From a checkpoint of a small transformer trained on Wikipedia: width 256, 9.14M parameters.
MLP neurons of a small language model. Each row is named by its layer, matrix (up: input weights) and neuron, and shows model dimensions 16-143. Each number is 128 + 32 x the weight over its row's rms, rounded and kept within 0 to 255. Numbers have three digits each.
After each neuron's rows, "fires on" lists the tokens most often at its 100 highest values on Wikipedia text that the model never trained on.

L3.up923:180125155072118107166110136128107116141105100079132111148179128055110117090132132123094172177136175193086093109152100106135160087121115120140154086148085085076181181162132162146170089106126202094128151119152136144124136132067088142136163189160092153186079099122135098167110068118141157128145152067118192188121136151174144133203146144111118145133178082104128134146152197169184164068175
fires on: "b", "%", " +", " –", "t", " −"

L3.up782:130098151160135139100143108149164127118109127121120183210089127112098097108135100118091158174168176159114101131133145070124127176109139129154160095111110108122121112082107229074163077122155108068132126138128142116103141184163128093124128144125113090132165149203104115116124150088070109171162108082149150152082143139097096165159149183085167102139143166139086118164119089176149178100168
fires on: "al", " ", "ball", "s"

L3.up952:183168150096136102131088131181098149141102171170194129148056139159136180136104175148123161183156112167087114122096112183156173131119172092172156116083076134136088134147104118181132131125193133146154086108136089083116100075145103151124113081136146156099116129132185131145154143132148169134153153112095070145110106132145109152146118098098141122122132166101130086069166176118116157118115
fires on: " to", "I", "U", " U", " I"

L3.up986:165133110120166139148127105138094158144134095095171159177089135156149164138172179139076233146133191132079130085108122097118074213152155136130077154131042164112098119127097186115129124148134205081145098114165122144147072207076172158092128130113121074137192176125063112183112115126069102124132103125173100109060097127110118119189116148121127131104112175109117116146145164146124154196105
fires on: " at", "′", " for", " in", " se", " U"

L3.up94:085136116155129153110161135143181155131133059152085148127177132140120095110169170117126112174112114150092149152104160128121080138129102143141086144156069165236163084145140135075111113188155099100121147088142117152124186107087137136155079135114139120099168129131100100174157136146083104137122071130114101075092055112114125090151139132148195147144109129094116077134131092124128117153157
fires on: " Se", " Te", " Con", " se", " A", " Ex"

L3.up787:103127129133139147161148101123116136178143131111149164147143158107102162169122129144115183137156109230141089149151110139134114183143120127188148107149059131123138149094145204153105160141098145138140129133083091051148218170127095123120153133178099107188153169152142092089186060101111119105110172079182139120093128127101118118199153109160085129090142058116125144164154120133145175080166
fires on: " |", " of", " tr", " –", " "

L3.up362:166128113155122090146173152196144136152123092116127157102131192101081145146195195111144114113120123124099090144123105154110159120081138110138188132130067072132121124110186106141123096147154102147124156171131143090140112056144068140148046179198164106153149097174131111140163109111117151096119093138160154189111108186110143138076110180101157160227099096153141122188160114101138191156116
fires on: "-", ":", "T", "'"

L3.up817:105138097165147165133181117153077165142085101125062066068146124092068143093127106090107139188153175173177108104160169086164113086166082149168131138137134062127132100094133126151147041191118171171106099127068089189104115149129119104138111137142089163084084113134130085077109068170166147147157165096171156121115103141141153124112197130156133134141143139133148153124128144147091148125195
fires on: "ot", "t", "±", "v"

L3.up797:101142191127140110111146097146116096133137091080119162128163125072105113164189187109128170182144141126110106139146121089118139125125116130105079098174094091117136145117089154128130084152080059098071081117134156064090134115132128167124114207201080215183129146126153077116148094079111154141176154077145158165102115171097153070156100174130101177206149092128107131183151126158142106077154
fires on: "-", " |", ".", " (", "west", ","

L3.up373:142114064168128160153161135163183160130084147135145102118075145110128150095060143137100131103057143111132129124081132173091065099080113205138138145071123157203092090195190123137173113161113098205121097147117117105101102075140135138183062093140136095095108080145127114079161154105159149152129075148081153149138098143122100169162110112155196161103174122205106144112176078090147133149099
fires on: " \"", "-", " Mc"

L3.up336:056121135123152143130166125181117114118155113120102161125078130198077116152180113143157129195089151172104126127124097135156097164181133176142126100090110180100124156184181181090161135164081173107131144127088141173116084147148163133095151130131121148181081128168154133107072162111114171123177112098156120099144085113144127080133175150071097143116123103158148082162128155132141137090086
fires on: " pre", " se", "re", "if", "ate"

L3.up652:086138126145160177152164137153123152104170118129137140111166093194117111143171141163118094124093071110102115133090150118123080109183097084161106120151139137113151145113163068153139142140135166137134093116099158157095069075056109144135101184156157100057137137183124127126138165104099160133137114138098201127114118165095137133102111120123210090125134181130150111100110111137098150212165
fires on: " so", " a", " by", " ma", " or"

L3.up670:193130083104131069112085109119107163169122100131132165107139147084114129132150117118062176141147156182086087173175125094087161100172109195105166166140127103119126188125129099103125137131153128075120090132117171139140119108105150204080163188124090087113141057141085078125124110143162110121120157086085218212133099120195138119116137087066113173100154112129170220109153139160152144067120
fires on: " su", " Ru", " time", " play", "ru"

L3.up24:110109178164160150130174041121152214089122085077051119197186177101105083060142127149197142185126147154084094083129126107192150133133164136186155077075076070116127150113120108158181154174103150155122143143145070100135109121132117192126111100149112120131107091151116130186108145107146137088161181130123140097117095129122146095088142156091167122160121087144081110076152138133142146132181
fires on: " (", "c", "d", "t", "b", "C"

L3.up326:129117097111122132075139131166133193121098171144118154139117207173106154132130093104153133107072139088118133188088108158136116134203114129123132138129134133158141135127136132119127107175106156120086096139124146211135112056166162191128071186065125108078113115155129143109108157131158146106147118112146061108158093121126126090095161090152156126138127093155151084029125141093099132181088
fires on: "mi", "ki", "hi", "ka", "a", "iya"

L3.up102:153109177089139152111110141157093164070147108091126049120094117122156177145117118169130143163143119176111122092065068125104191154123143101177191143104149154152146112149142143183175107104136172173151158155160130068099159157163096091106117074101164113117131082127137109085089102096170144077166126142118084085132121110104112107198131100134149039092164114097121069151150144101133119153147
fires on: "ho", "I", "ay"

L3.up604:152131093149186150121137114166153113117133129130115130091174117044087100178070188097109161225104148082149129114158107093156165071112135087120112116130099125132119196175145166147149111158145228078129085103157136132057182097112172199117136121134145126128131085084117094172108047182135123122178173096138147121176101166178156094103131115088171130146152145103128110187120150142105115115184
fires on: "at", "out"

L3.up940:133089159137121140165132100113115152155174129132184147112129169039149126136177096116108141159123123164109125116137178123107101153087149141171125088144114126106154111115070144106207066176161171133123106116035103083153154145144135122158105136119058131141154147156072122054128145129116167200132128093182114123104147168108110149120126119141137116124105038048109114137087083139122125117087
fires on: ";", " |", "s", "P", "N"

L3.up403:085136091160177176111194155088190135101150138190128118092130138143134173141114181102100146169093134095128138147118144098138149072186086080152105144056070163139124163102172183130063129115103161088165109093137119115109169133172076173134158153088131139084149148118112120122215125128141118123144154180125147127139117148172143084066120089158127113120149115201106164165126092110105099117182
fires on: "red", "gre", "man", "par", "et", "fer"

L3.up759:183141156142113129089136164120117150097106147108148106173114080153123077066136077133143112100110147142163092170124126107071147118126137103126144138106186143129145105103156155193148124103084147108153164124128100077140165119197171088173134097110119138124074161115094136123160113141146144088132154117131153150174115136149130162174128115085158036125224132173147124077146070107069113078142
fires on: "et", "er", "ho", " she", " had"

L3.up707:086102111168119196112121156094112113165180084154154137143150096098099086147173179113137142129060172137066122130155128124142107136100090144158121107131088069139113152144100226121116180113108112091137108128130182139171156154133180168090114177128087083078223142185156117131157121126148077107092192123103072130142123144100101130154133124089129166097107068106126162186138146118174118131159
fires on: "e", "ary", " State", " and", "er", "ity"

L3.up878:104175164110195107143179039171098170067086127135100064081184168096146129188121101141130127153145171120169110085136080104142173105120092137088163151111176142152136099114087132143188152159078199099140151067094124099104140147167154165090079089106166148141104109105130137127137172129091111136131122063177189160119073106093113144128161187121080111086132101090088131095115096163098105134126
fires on: "s", "S"

L3.up920:061131081138109099152156121146186163161143095145175131098162121077080072116123179108105121217103191103130130081144124099123094100130077150217149152142126115129085111166087107117128147133177148073160104099150158172131180107164108097156131151154128180104178114150107098142124133143168092142146150040148142115083127131105125104113148150149162109157126172112161143180094113102149083126137
fires on: "s", " Service", "T", " Association", "S"

L3.up662:117146169110123175106158158134106157068138139107080154109171126103084080117145071093142142162117108210093101146116165142152100137136153067101135114188158092115163124064124170137135188156180182123167116124134114141139150136077121147119117160107079102117137141141093148139127115153048147084140099103112196100128110133151117108120158136091155127130118111107119175087149163207094161143155
fires on: " a", " an", " second", " first", " hold", " one"

L3.up432:123142135096150181137131170117054141099126154179162106166111163168067092144142129098106107114085100105100146154171162140126055114100120151159112181116158130076162137112136128205183173192159139114130149130090137143138174106117115148096125127120107096067161133149112095115118186127090140121118121162127185108181097159111113181097107155138193075153130119140107106054083069115103151171099
fires on: " /", ":", ";", " |", " as"

L3.up592:102136103130110073090182123159115145095193099094087159129129125196129155107142139144096159110180155110091130106122114077140129202188115120133106118140044075149167145122096191114139139145111181103129084126112114107134145093115120118146120139111116107124145138187162069110127139128098129096154112127148108116110091113154139126129184140163107111167071161092165169133100146110098162169148
fires on: "vi", " se", "ar", " vi", " lo", " for"

L3.up479:143150185072128179121147137163110133129147128100112139098167136142060119120181196128113230172144101144078136143101112133135112125144123096205068150115111152088118116133140124102152166131069165156116147145132174116135161112084139146132103131113104130200129162109080095102162051113129168090188083096138135090059136120119149121142157204161107133145187078091062053105089171133150108128112
fires on: "″", "E", "′", " /", " mi", " under"

L3.up485:093111094138130140185169118125166156149147103070115087093118141138113092108061152132143114127122176090097098059154103099135145167119121171175122134094128125108119060107124088105195120109160152104125119097147200135176103159176145101113119115148140085087158122133110130164210143172110106103105127098210130164112131090109105122143203172150131086085120068060148130144130089069127150138163
fires on: "s", "es"

L3.up637:152137116094182088141137081101152122152166136142162125064109114165124186125101197101159109103137136125140098149083166142094179096157066173176155077089128123166144088084156177138123132155122124149086062151100130119143150118128108124182127118115156105117065106162075080080206124133151159124095067160114109152126106168140107145136111088122188119162196164195141144185158058093121131082142
fires on: " |"

L3.up111:112088093150141124160145122214167148182161085068168163127102084116090204110142175129120119121153194098160083101124117119113182186123103131224131098116120162150107130183111111111186149089147102127111112105068127123169115137141141133161145147109167118136135126162159100147134066152163171092126149135182066131137129174155097085153125144108165157158161091176142102135124070064147117117085
fires on: " |"

L3.up377:168113160160187172164198122125104151114171125140148148162183110120086154123165126129073140144090126147097073168163160117081104148134120118110089130153105085112184106086077189184216121177158160076159117127078141134154151180118108092166115159120102099108147145134100066090157120122119150153128145081142157105129088187113115143123128116130149053188200067062149087069126077145085198124128
fires on: " |"

L3.up2:114156188160185137099195069122086175109122109119131156138149136117154076091140136119153146137074152221132122149152138114110132095107181103137119123091161067137166136114090153126196133215178148135112106083048123089073100101098184196135091100086107098110167088117108096091076173095106167133149166101122163149163069183148129141139104138142196065118097136162143124095117143180074151155104
fires on: ".", " |"

L3.up502:109118101088132123200143104114113112099106096063146084105140163149089091150168170116115106187128102135154104097151133167129142113155071085141135074130078141080127118136157125107173152102109159084095081145148116105120176168194040197135139128207171122174125132137143151175205144150113090095150072108110151152079117147177110128119138154120137075167161120097105123090161086107173154119166
fires on: "s", "-", "f"

L3.up212:128116081126118204137118070157104187148084121135102086190072135090093105108131139150135153167110156160134179121093100149112154124070089136195110102058111142173111131095166158165141143158142155066108183173060106146099110118132156125108122082136125138127088131136180149140144149111170119144146125178090131189171042155163106138179096152130202179083152098142140113183178153155194161105109
fires on: "-", ":", "\n"

L3.up202:114135109144189131154146130149107154133157136103120100114119174093104167113147114145137223119131206152164134148155110175171136170096129121175139100140105081112152124092185196176165083139091166113154153132093069112162174161198140149109145153121114146177125137166154079175170086136066179090066141061158139168077158155136124139170137120137092149101139094115123142134172158142120163092164
fires on: " |", " ", "\n"

L3.up22:097136179116145120125132077203130148105107127160097158118157107068124084103101104105133197164124156189067138097131108117073102088094120168133119076143065125184152171140146170157109139143152166118121134120119115017081140056083138203154094111100083105137135150143173091155086095128120181152118116108134133150158048138151124112156127136175164152137121131107100154200118146181092164135147
fires on: "T", " T", " Mont", " st", "out", " St"

L3.up579:191131102134127107105119139104098123152158111115067116158166157112158102139164127147126137133063115136117088217135119122096117118175129191147091153122129106115108114155151106129165091156119099105130113146132174171161115069136117184113150167103144107099169060141092116072134164140126124110149140095088165152164093106130118099159101049087124129104165111075141126075154129118141138110079
fires on: " su", " Su"

L3.up466:120069160163146081096129181175174139086130106113121139131071095108125132174122120098158217192125190145104089142182115123080174188172100122166157089137086163101131062160178160119155059113117160111138133109087139119098166140164113104088137141168122160173100165100175082151140102115142138152149171050148120145144162145087100105137139169091103084155104115100126156190161142135160160041159
fires on: ",", " of", " |", " ", " −", " 4"

L3.up721:154053146150120152090154072162111141137199093128141173127099108134094140138180076152125180109123150142114127152100115219126099129170093210111139143159069116124184145121088204120109104135174169078143065125105150102126094144117108189094096102134133104101191092214076160115095137113116132109124103154124090135087111162142104142166132153158143111141123131097116138169125088137116146209166
fires on: " E", " the", " to", " a", " in"

L3.up710:121164128165113108118106162091083125114166109141148120198149105116127096126102226123139149115124059140158106104182156132106088193184113112149119136113094113084142116135112134090191098148134159140127090107055126135169161165091193162130090182125088107152120149167118131130150178117133108188112169096148139099125131120182110125082166159137098046126162158108144147132074150147121141154087
fires on: "se", " and"

L3.up772:094118103172175125115116111113149128146170130154168112093120140145089152181154131103132137141137148119107121169108161151112140090129100177156185120133044147146132083128108176125122131166106140111093105143037096087169184154153111105128138102097089098138096157164072078124163133143108143131079069113150074133087133151099094157115141103111142122125138131157121121151179086123103164068182
fires on: " |", " 11", " 12"

L3.up407:105146160102086161169144080130094139158117160145132128067153140069116139083135080101120128139163138135147137112167167131167113113168065144161149081150122073099205132100101180140179063137137173084118117091106076102104204099116118157177142155111074134114156040183103084095138081099146224104128146106134146121113113153156154144140152137182137099113159119087111112161112121150055099117162
fires on: "v", "et", "ot", "t", "av"

L3.up780:141095155178158142107182135182111148153128130092138089128146158100082146094196115117119153117109146140088146124139139130121140101132110093128078127116090078145186108112084119129163034204080175150157129147097125083151165153147129162122118133124087074147172115149136071121162195116113156179135096075178132147126047182077136126109120123149118099190160098114099137124106091119146189166148
fires on: "d", "z", "ar", "b", " |"

L3.up300:156162104076187091166179173153088152167130065104168090090067158119147181090122235149082156173140129165099143076116146085143143159160174124168105141104129120099132134166125070111155153137109186110153086103113132177094134127097148118130138107093076081080130136097109110119108112156184142171166104106157135071146117105146140133206146119143121163116127113134130141113122189128112087116080
fires on: " U", " over", "U"

L3.up294:101164130132137131126111115080115143063132105139127149133146185197126121121098078141170120111059084152147122106163175167164132155091129122128151147087125110090133180160186118178160192125106155182177189157166156117118110116061131145115099140148145090135154186166205114141112131076078163110145165121112121122144172154128123167115140140188168127086165121131177056055114151155036132202127
fires on: ")", " 2", "le"

L3.up808:080131117104153087135136155107191142132133150153132089065120112168120135127070100136133143124113159149144106170136125163146182108145134115166132133108055172147111117153197182074106128082061196080125161130136121138133168145136119159116133109182157151120077181110170127144223084133108125166106140099126129167103068148120131142074111144121122084141101150169124128160182181131098147106189
fires on: " and", ",", " |", "ed", " with", " or"

L3.up850:133131153155171112120138094097107200094171107164187094113062175184170154159125107124104169085114196158119164122125125162105138147094127187167150090100157144149136156111122095201123144191118147145174129114127094080101071127102167130068130113098145096085144154170165133141100147109119165072123127125170128109098118158175103166115131154156230163115088122149156071093090154176088168181141
fires on: " |", " 2", " ", " 1", "|", "1"

L3.up644:124136189102163151144134106091094141081088151082111102154173179126154130096184123146120183158126113145122093131134163112170149153184141051140112108112112084098120150130094140215116123129115222135158154136130117115105127128085114135161051135133095164091081097173142107100090089058110195141160190128139162113103100122091160106131163145143101148113143098128088111089097185147090139112103
fires on: "c", "b"

L3.up385:108108120139113149146193111150144140094153091150104136087162103138097149109128056080131116167120145143112136119142177146145158149172101155168096084100099094124119149118153140125148077116099169153134120153154074108125155102143093167098148153145110187111107078162179108106158080150124160104154193114181191096084111090194140121101255169078123108093154103101110159165115094149103173127163
fires on: " be", "av", " do", "ev", "ot"

L3.up551:085136093137136103122227082188193136093173077144118176067193197107050121172096187127160125125068107103131115174132145213154098146167101132111127166161084152110092166107172147082101145135114174166116117069128140115132142086123108187120056183195098117149092123144125160127150126108126097135166160184212124149120075140079125119073132174071143131191105101165158148140113175104091152182108
fires on: "-", "a", ":", "c"

L3.up803:137150103120162109153168131160142153110129101087110078110127197073121135156186126128106124170146185127091129110124111172118086141116164165113061134192145147142128092124044114089174172138181197145129095106167146186194138124141125086115107152112093100148113105130080135136121116149071144098112143107175156143101104114088144124100127151123136084132175056147133161100189153119135129106150
fires on: "|---|---|", "^{", "ite", " as", " career", " pre"

L3.up467:109148087157135094183205154144198144127154144095167106092126112158110077151071097141103101131094156127131089158175138103147165145110108106194177070101074176121095093172149144122162103117100192164117144105122112105117134126129090063197138129191166132108131118132183160093177106141128143099116160060184145144128145168077131139111118147127102060091136131158162115137171137106072094110165
fires on: " |", ",", "s", " was", " were", "),"

L3.up568:179093146107132142159154126070173162141137111162099122159108082151074104169112114154141123115146136144101139166147097132137100141097108133123098083116109188158114099095124138138121089140120103127170136152086125106153127153167133133124139161182121135121097188144157121120186146147096120132150165133086167160141113140123133153135122166137093103112150056129127094092173082088093182093127
fires on: " had", "ed", " made", "ated", " and", " to"

L3.up35:140106170126107123164093148128165162132173079091108116123185092139127076080133121114140135106107090170125068155219099150083091103117081119114135134179119138137204122106156142105170085050137124139111131150118151160215108110101138174131071208174083166134124150202128146132173162108108141145153122122166145182164136160103128190135115171125141051111151091115156185125117119150123156124131
fires on: " he", " and", "),", " He", ","

L3.up778:106150161141175101107134090153189143087109109138121133160159125127097160146109197113157176222141126091140133133123176126110081201174119164118102119119150148096119144131087119090197151134148189122152072109156149091084143108127103104162085147162193112162096147120089144167144081099095114131166103155186143136062139154125114095080150190089120112232064138124103078138064167100114166197168
fires on: "°", "″", "33", "44", "22", "49"

L3.up223:133137202163116163108113151108160131076130120103162126174164140113112142118128157106144202222167088114111113163156103146083137187150121084126111152135150150111135153133085166105150144117116160144134106093175147085097141144116081122128097156164125162139131173118120085188127100085134145088206068129130139129078140131098128077089186174097103107218122137103150108095057158107100089141114
fires on: "″", "°", "33"

L3.up254:117168195155243158125107110136127107116110162116140131114110176109176164122098124137102100131065142101114115195134123126144168177105191153147102100109054162071032138156109181177117147087122152127132117122145079134142160126169098147115139150123138150134106108120152124113157104107083152119114207163105129071178063076117125134119172165122137097107156074164093103134187156142088051103102
fires on: " con", "la", "is"

L3.up872:131151135164099151106129135122094134115166115072136126083182130100128132129177134139112146152101124175117140100112089158076107097166101135144099096144156157101092119141129149103216143138097226140135116107120184194102073183099116093141126161155113113155116141156069100088078185112117128140163113071111188150080155173088135118161170106130166075114140123101148099110079153106130153142129
fires on: " so", " So"

L3.up20:109110131117132181101140149160147131140167126126097141165092167186167143147178139143153141164113146142081166150105147190136120171092128130216135106097100166103092089126155200115176100157077129083202141110135104097100098140165176099062109111099151125112182132133114138168109127142091107083107099126123075123084103096121111111111147151118153148123117138088085065120096167156188096113155
fires on: " se"

L3.up90:084134128047151068144122175158110242096130140149097074127121130121142102142104102089130112124117106236136131126167139189099129141166117121166174135162140119155098142148127074107133133158156144175132121134113161103205123107083125182166052116146145104086188125183155154148072149094196121091138099151159112143129112162138114136106119133114122112115099123126153101083091143096122132180098
fires on: "e", ",", "a", " A"

L3.up291:113138191102165144167137119170113114107144122135123147101176124145155165131128129130174115126152112169155102138115072090073172061163141086138078132095101107122164181099095160121134164196131204135124076097144124143130114109099153140155122096104088124111100107115057064092150170108114173140095129113091180163099110166049139134116111081126149150090192181134176130088128086147141132162097
fires on: ".", " |"

L3.up406:066176127137121066130152191132136112113165172157095154173147153118114087167170102109120085095105132128093131149157133212113084117132118127170089116146119133088124149082105104150163126175120127108119088146133111139177104145089123119147095183115105139117089137160156070133073150132135177150089178110140181087124117105160110102079190151093151176158159051123192165119109093133117109106082
fires on: "pe", "se", "ex", "me"

L3.up58:109111129140127098166120098124128111155112130133126196098082077129115169099130166125173089145106138119108116116102151169097160139100085144164111109106112117187136069133174184122158100094174115093130117171060084123145110141127157153180093120078184122170076114163139080122150108135155189141127117112094157128145092168125113134154113078108159140144176097129094102142144072066148099096115
fires on: "\n", " |"

L3.up92:111137115119118081142115174109164114146160138099179190074103141128172146149126119104139191160166137137135091202108195143076164145152088120141116057120104133104174068116139206118198099118146154123075144129092106128157131139145101089167146175069108113155107165137109118088110083140097177125090127083164102150091151172064103145161124096164122099138164126132142143149152137105137139091125
fires on: " |", " "

L3.up356:165145155132153126149159117136115112125086131128126110069170175142138115146171190133134116135115082144182101133156210152160090077170121102120117175121153093070154151102098129128148086177129153197121064100102126090151129097152127108135080135133102135120166084117033076101144140135118175159110154073150157087087171143081124158118133080153152111079143143169117108134164090125077115143139
fires on: "."

L3.up937:149089131097171105129147109159111209101159094111142165158115141116100093099195084147110125181114166165148126097101139175119082140147151133189150096183094110123130094145113111122188129224144133086155135135149110127132101137164128106146066134153144073117195102198164124153082153141152142148110121140115106106096129162094124114157155101117123158139144083050154138112068150167141170159083
fires on: "a", "e"

L3.up54:143118190124113166174147124099095211107153083099105108184140144128115157123166132094112164208194151135105127101125109090150095127122178142137091101149155114100157124117048144104125142163199183107105075116165163130144120128071161138132142168072090115147118179149048099180085081100082134138138098099099146117112116099090158091105203155153122054147137090154098166111157153127136157108141
fires on: " re", " first", " second", " inter", "cent", "low"

L3.up745:104189088120163153150154117128138148117085119138125088133026102185146135162104121144121081163147147165084154152099110144127098187098106143195108141090082150101085106162134122171123161120161165151118154136102064094143134118107139083131136096080163140103092187098193131185177107155113152134079131153126202071159170124133103143122152141180178174099083111163112104058145148129106133109121
fires on: " one", "ish", "ous", " 3", " record", " 4"

L3.up390:078146162136170104140167165142201145096124127121122145127112153145104120107193099138114132152172148110119079075134097136116205137119144114148114100132157138080105164107117122091146170117133141155092124118006144198154070114124120102116158169132079151129078200180158058139124124114171119139130161129141103138104135111160136115096172159128113065127200083163130159151154087093139123094119
fires on: "pe", "me", " Char", " Bel", "ome"

L3.up339:066156095166154151168180147136129161121098083175124094123125146108140100101134097145129136159145210117144093102165197099142147102144088203128113148127099086130159143120134138108163130142168107087144152101119115138102116125117089158182112146139117146109142099180125127163100123083125127142120174120139190175065146121137125139113164101092127097138143166182118171143169100083127174078138
fires on: "ball", " sp", " Sp", "av", " "

L3.up880:165120062149127168206121151102155140160123132138103157140079133172127082149106214115077151212150158098082154083114130104135051191148103158167117103113128136167087147201095178149124128114157163097145040107151079184093128150165143123105111149115127155087140150149116132161138098136134088150146125126117117117146056140126130092167117096123171146128117103111081153174138187158103112100118
fires on: " at", "U", "chi", " U"

L3.up1012:121121106190189111108178053132165107161174111161148137135112141168130163123156174116154098138114178117126097124119139157116154090121090181171080135070128129169188144097100144166161135147157104157139105128080121067161122142186126174119117095110154099142127105185110086114145150084192156122110104122161113149162147165139103119139138106138214179137076151189087106151131068128129104113129
fires on: ".", " |"

L3.up338:093166142108130099113183053144220168133128123135068149096120092135037102133108118134107139148155173136082104103126105094112160078073150109125097058114079146140113111160129102067115136124120100094115157149115130130175181170146155157144133126141145181178083202122138131167152095140108114141157132055154100113121097147155143109190139189143110180095169115111142123152170082121130101087185
fires on: "ed", "elected", " made", "ated", "ified"

L3.up547:137159120223110143113094134168139122188125131137136114165131145107141136132136134155099125172122149118099122139084088099037140090111109137187137128158124150115086085067114173136173145146189193088177061104156195094163034172122134076140137154114134067070093076159099111102122194113077114137102107142146125146122124107097117091100133076095134124116140069121154118071091108106179140150162
fires on: " so", " years", " career", " So", " most", " pre"

L3.up456:127170155149150120129114106129124186138133141111139174177126173181192135113162115152135143170101116206130096126119142100128138096186138091162089093133108109089128141149086132134189136130136172125106092107109129115145040121090096100160094133147121121117167136132107088114060152007162172112154144092166158114116147185091129097172110132178141114123135113130141100059103140111077153181098
fires on: ".", " 3", " 4", " medal"

L3.up476:126133199087137140144109088120083115087110123084135082123122164104088125134135121084116170181168167172081130112135153101151124185155148102167156104114129078106111152146145236180100105153118159138143111120134153131081176099107131100111102170178121132117136198137132137127085089077102091135153194084071146114143086134081127127145127159113138143108118162127098129155148221208148133072133
fires on: " ", " of", "(", "-", " Con", " Li"

L3.up595:207134145101075119089106131098119165123130126102106102161127118095174141206135114170116180196171100162143106153125147132121155115178089130120143093099145119152162136101200171138150079111091130136155150111110144083076106169205110143136157127101142188144074101109134086070101110135215138082161158067071089087135168131135120104185117077135133089158159112121127082102130159083118165139078
fires on: "ho", " until", " near", " since", " before"

L3.up700:127091151083080133181209139113104160137195127078126123146077152149135135090190132135113141180075189142112136110103112075195131147135178183181127093083142088115059114114084122118138123219084174139111142094154137142117153148101162087080143097086161084090128130101136165148113094190162090123161167105132136111151066080117128133148201107153103156113106059100105095098115136141131113145132
fires on: "re", "ce", "s", "ri", "p"

L3.up499:113174132136103163128141140086136130123137128135143117117158138131115115124132134107112122117187086169106067163147176151081138147174111144089091109114081132111175117102159219129197148118082163082121165134068076139107154190123093132124154170050090167155130116139103126150142093153084148089068089086139190119109102149134112122144160145155097072119178077090137072078120136103103159083182
fires on: " |", " ", "ed"

L3.up16:167158206113162119106101159187108156078124111138109141115080186140169149105112091141104116130148115175147101132147114173090131145102158149125171152141077122057090172155097133131193164131193125177096109110122097138133149079119122131097078094119093102101169060104152105151097120118186163112094128133102082103134160155113120118143120117101189093116153170162156050124169153130109077134129
fires on: " O", ".", " You", " I", "I"